MLP neurons of a small language model. Each row is named by its layer, matrix (gate and up: input weights; down: output weights) and neuron, and shows model dimensions 112-207. Each number is 128 + 24 x the weight over its row's rms, rounded and kept within 0 to 255. Numbers have three digits each. A neuron's up and down rows have the sign that makes its largest values positive.
After each neuron's rows, "raises" lists the tokens whose logits its output raises most directly, leaving later layers aside.

L7.gate249:143161182137146116107140141144133116135141154124133113103153135159144182182104133135099134169144099094148108154135115141138103128112139094105080168071178139174103133112119132125148110132138149165115130159161128112126124115126123100142139180125157167163153141136098154133123167144174110133
L7.up249:140186098134125080079098171141110121095145149108107157148109126123153128160150098143119143152107113116165150169093121142149134120082117108100106089116133145135138105153142133145090165149126160139139089162112138123122110160130168101116135142130138134102139156123107120139125140112104154154
L7.down249:147109117128174097138111125089101139146127156085092142147114138173128156130146121168141091149159094176131120087184107108158122091137141143109072149087089158104097141126127160143160149110107117147090106136159142150112093111099120195174142123133092135139148146094124144088111118163131118133
raises: "en's", "ger", "e.", "e,", "en,"

L2.gate679:134127131121142150104105143130148179116129153111091114142091138137106100126144164099123166152125105170165106166129159112082165115114115138157109123100105152170116134125111120146140102167104133105146152126132098125125145103138147074162135123133105108072110102154111133188151109138095107129
L2.up679:140135123159115143112091137138155132149111143119106133091125154138058085122165131122110195117109133102152146159151158147128124104133096119167150111071141188136142138124110120121113150148076124103169122124097155108122105116107126074131107079146126120147116125125142122143171148111122120135
L2.down679:172118174133168150130124141119135110108155135116083139137119153089099158161144129142089150113113113146128170139137151151145111102148113131145124125109175107148140136091082130153139112123121113111100160157134153145080094119122144090141155149119109127137090096123108131121107129122156110137
raises: "e,", "e.", "s, ", "s, and", ", and "

L3.gate634:138091112140131139119108067065120130123139111131161106189157169136048119147100125162189157129119148128154100156123115103140124124133153114111137098127100139117140087097128145132079134115142157088119132099129140136065131092129119112122162100134149153122095102121127117149133126151149125146
L3.up634:098112126146153137135162130108128134089136138156143118131085132138150150124127158116116139131106094061127105125148152128124172134111147159109101132137174135127136168102137128122123141123134147099118131063181158098151131088184112131153128138152153133129147162127091110106077138100138084123
L3.down634:109172135118130145123118165141146124138117104121119132117140117133179127120165142117067125126105062134121141092142183111085146081154076145166131139117165098119130139142136089088151107125109127123126120141107143114114111149132109139145118151145146096161127162129097144113137136109147116085
raises: "ably", "ze", "ements", "ello", "elling"

L3.gate566:169137177125082125098126138127121120089139159087105143093119136129127082128178134136175157159116162089116121098128108111156159135104150158156128105149107129108142092178135134106161136109118112116165151129124088164137140128111147113145138134127097146129133147127083150113106081126116159142
L3.up566:121142153156092125139171158113102098086168151130111130140126089122155171129145100133182121139136129160171109143107100109070180122131145119109137155095163137175139113136104122106145094105125128066111156160127146157105138129093114135136142147143077100108135128100140161127103110155126103127
L3.down566:123151156140174093107091102130111114130132144128168137153141162129135133103103156164102116131144109148130138121139119199133155116110136147133142114137075118071129141114129082119125135148094182131119132135109083103160130098131125099165117099131148107125132114125109143126129159100107137095
raises: "ü", "ling", "ler", "field", "und"

L6.gate63:139113131172163121110135118138082100101112135139127108130126089112153081157142107183120133109104099116123129112098089093104145121143117170093093128107134155122168140092126117146120083191130097129135109106131120139073138167157136150092108122135158132165146116143142156164079146152115123098
L6.up63:142162088125070126140083109124115155158163103150114147090112130059133159118163133108145118132132088109153159126145126101146149129125135098140124133120101156101117150124089120083109147168156128160145105102122160143158109152130137159103112152128096126075093136114127143082143117126148137135
L6.down63:147164130145147084153160172158141145170106121152108114113124157110127108131138109104104132163102125058125124108066100162144195113127129139124139155129146170132129142110080104118144111192148138095117096119102172094114149118093119107088103140142134134113080145128114149112068137117140129151
raises: "uring", "rait", "ations.", "ations", "ured"

L7.gate312:162185137079097126118160117138105146134140125099108153122095120127126110162114118135101143132126133072135172103158130151135129150152139159161123106117110157117081071148159145119107132133149096149127122158122116132132154138083064153140136167119128129129166122159141124114115206151096120153
L7.up312:109161093130103139107118144133109126137138153142123141122130112138126165147142118126137058118116115122136117143103133123167116115154156141169161110075121145135148133116174119127099139124107117173112091081114109143069162139150118195108149121111096119140152151152148175116111139103148119164
L7.down312:160098112129120125162121103120119113145159123128120169137079125133130187177107120177180175122120108137127153118117141124114172127133138158151152129146122175132133141116097124117071103121181102141169158097140135144095109105101119143135154104139104124114147080091148142190124129138121154151
raises: "s to", "s from", "s.", "s to the", "s)"

L7.gate423:149152119140121092130160127126120096201108101145151131158137171155154113118101184131161137143146155103147137153137137084143147099110136123137093076127146149154136152132106108150160133174111130123127106104125134122094129119119080056122159131102097109128135144128102135156119105152122143153
L7.up423:124168123115103128111142171134140120090117094134092151135182135130134141108123145096182156171063118119110107134148125124099122100086161119130101110132171090139105129128092134153156120108123079143164129105119145128120178151151137124119129086152138103117118126148080146121109121162153100135
L7.down423:147092123134113118138149152095178108169132107113107136162074145144144117168138191141138137116165130131162121085117088129123098127104079121164109126156144140136127112108105150143162139093178084132130157104110166140099089131134148150099121081129085133166136138085140079144091132138164140104
raises: "e.", "e,", "es are", "e", "ez"

L7.gate34:084125178145144120146106093127138099115093113154132113149128103077128142105128127137132126118126161151135157111111164142117197122094122116132116152161159136122161070146130125114123116088155176134152147166113113151159134116128116150143113110137142144117120153104123138145129174158091136141
L7.up34:134123147158106102152113141141167149107142114167146172122115137132098106097158098158138100153132152110159157185154139150114113132143114102159169141119104171092129116101126137105133119131083140111117120170134124114127105125074157110121102121132146128143129165185144147108124141120145156125
L7.down34:147138116143097127107135070105115114102164131129134084168102103122092154136130117157138148162115148160121092112146096138130092140142116107149175114097117155145117139141098128158175163110101152096122094159110104132129122098152113119150116122151099138157118129126113118135128130174171147100
raises: "ing in", "ing in the", "ing with", "ing on", "ing |"

L7.gate685:139155165118096117107114121139171168132108155108132069113182135109144167111133113107113133132166155126127116083141147090101146123167129140167140148134142093164122165108148138084155131096139113103149144149157172087094130127116120108120168091153146151106131136127154142146146112124102099128
L7.up685:108114098142131141168173128093112130097128135159138161091076088140111104101128148155174139135117147141127103174103102174150120182096101137133124080116133107103183135121133132151130108137158144144113133097106107107154152137118100150172095164154129149143117102137090113097139128133147104145
L7.down685:139147147090118127079095138133162152092135144154122057110151139105148153119136136106115168136155146088118146085146135093118158085161130153108140177167113138172130124120144089105150170105111125104134148114106150103079128129142169099127151089123137152103136143117151133144154125125102118120
raises: " career", "arly life", " himself", "ing his", "areer"

L3.gate159:110141140120142133130137075081147130130132146100127138128072123136145147137137155153110134146112137127138143132097170141110101171140158141096127151134111160167148132123143116136110126132104140123061147180129103151100142103136099156111146132091106097161093152141111150148185083092146100136
L3.up159:138146119132108133118118151100164087103123149150144133076088100117177099152167121141118098130100114097130152149130159109124127127114176155117163124135112143115132101110128143136120114127151108119121102117118124121141089143121112135119070104145127124135127106119131140102147065099107116133
L3.down159:149115124111110132171135138142084156161127136141133142145168151127117165105108119092156143104157135159120095121119076151145137099131107117129148152145146089115138126123140125106165157129116147120201132119124156135095142151113129113149162130121121151147136112131150118138100147163147147117
raises: " injury", " | Team", " team.", " Racing", " league"

L7.gate457:106082158098118120132168124111088124122129140130133148111134133140125153106082110110139112114093161135166164118150088097140127146136119131142149097142089142167102095110137118111200166094104092159137144147154103133136124107119129127092110095186172147172115108123111149175096098084082148112
L7.up457:153124140089154134099158133112106135123130089135106111110149104121163131156147128180153105140143147125150152119123118090165127177115153182122102125119122140093107099112108161097124143159120149169104086118166088124137143167135118098150147123095135101147163121155136113158121125113113120131
L7.down457:147098127098121168118155086136104153124129156130089081099141141124113123099153129136126172131136177081149140121073124158140147142138152152114133099111116163082128136136120151076113135159139135158099110101138114095105121159099122071079140131118148059137115113153129095146106112155098136134
raises: "eter", "ict", "ynam", "ione", "iction"

L7.gate634:098075129122081081140094137098128125131106135168167086134142153158094108118092084136133185145087181082138143145117105141145138128131135138100099079147140157143151096128102129139137118113124106169130166112136100107146132079151143146098158158139125133117117121125126123097107146123120164146
L7.up634:151123135128101126114154150135129128128146135121103178110067142140111161145177148109159197155122129118151146117145121119169112126151150122083098125110112148082167155114121140120101100104146138121149166143113096131120120108121119118112075136124138104130130143155165119158124114161109075165
L7.down634:107130124084120128153140142160100086187116127147117115108118116109098137128169141121097129122143110111130156105076133164142125158130138143102085123154153118132164095110133120129124125151134100164117138105141130101147151096156155110092150071113120109134177098134152128117116136125125124168
raises: "ations.", "ated by", "ations", "ctor", "ated"

L3.gate485:108107150135125135130084093113140116182128115166102097145109116095122118150108145103116104142117136147158098137144136113174135144096092150147129122114144169167104110094148149164156148106115112124114103129153122092128096101142091166123125186129108093088161136162122126081099161126169111135
L3.up485:108120081136097126135141142135092137130138123108133140143129082119159153146146136117066086123116149106151145110126112116148150132084135141138091128117117126117128141121128119138082145124138121094151151121077173120204125149131118161123098145187168138147201143115105126093108106089154118113
L3.down485:092143144134098117125085100159116133139109127157096135120159171090145152161126123159102134149155145114129098168101144136122080158086122124121146116102118152145119121123153150159139139120151153159096109102145123146156093147133069126130150139130095097120140151112099078096146118153147132163
raises: "ez", "e,", "e.", "e", "een"

L2.gate210:149129158143138104108141123123130142136132127157106158127111137072115124166155164090153130134124155075091168091135096118117160129109087133142079102147068127123111104179111156108126089115149119134101094151128114161162143131084091135109156119168113131105094104130120110114132113155141157185
L2.up210:135121107121083124130095174148137117143143111128182074111120108123144142148153144116113125184158120151113107154081163095120175126170102092133146137087135126110159117111185116161117140123152120155094120125125086084077162168164138168092121174125128154120079147134128130110104146111155143110
L2.down210:154150162140140144090162117122120150099134107128112149132123120082131112136134151126124133153102110079097144089139105124128149172122098163136093127103118154153131100141112161113129122117159111118158145126161141216120090092088059104154143130135131110089097101115119121125157127124144116160
raises: "s", "s)", "s,", "s.", "s and"

L7.gate568:081134107162124101134103123115174136103132146130120125122134138135136132149131110161135124130180145131150148158133092133117165176088128105128111092133091160189141150111150160138116137182131119119151161115097113160120160136133082138135149118129146086126157113117136149132125094111118127131
L7.up568:125121131101116150131131149156123147140101130118086136132111133166165097140105122178141158132171087085172152079107122147118111140148093147117099116119115104106141145125112130156134150120121133131155124139102107125100141158146113109126141126108138155136133102127149136141112113144128110174
L7.down568:154158138125136092144112105123118124122128133134132151123100107116144113129104114152093148183133128104145087127170096120142155144075130133136103180127105168158153132130100125112135151180168116119125153134116172126102099126087118096107135137155123146127106116101094155148140126146142123191
raises: "s, ", "s: ", "s | ", "s, and", "s ("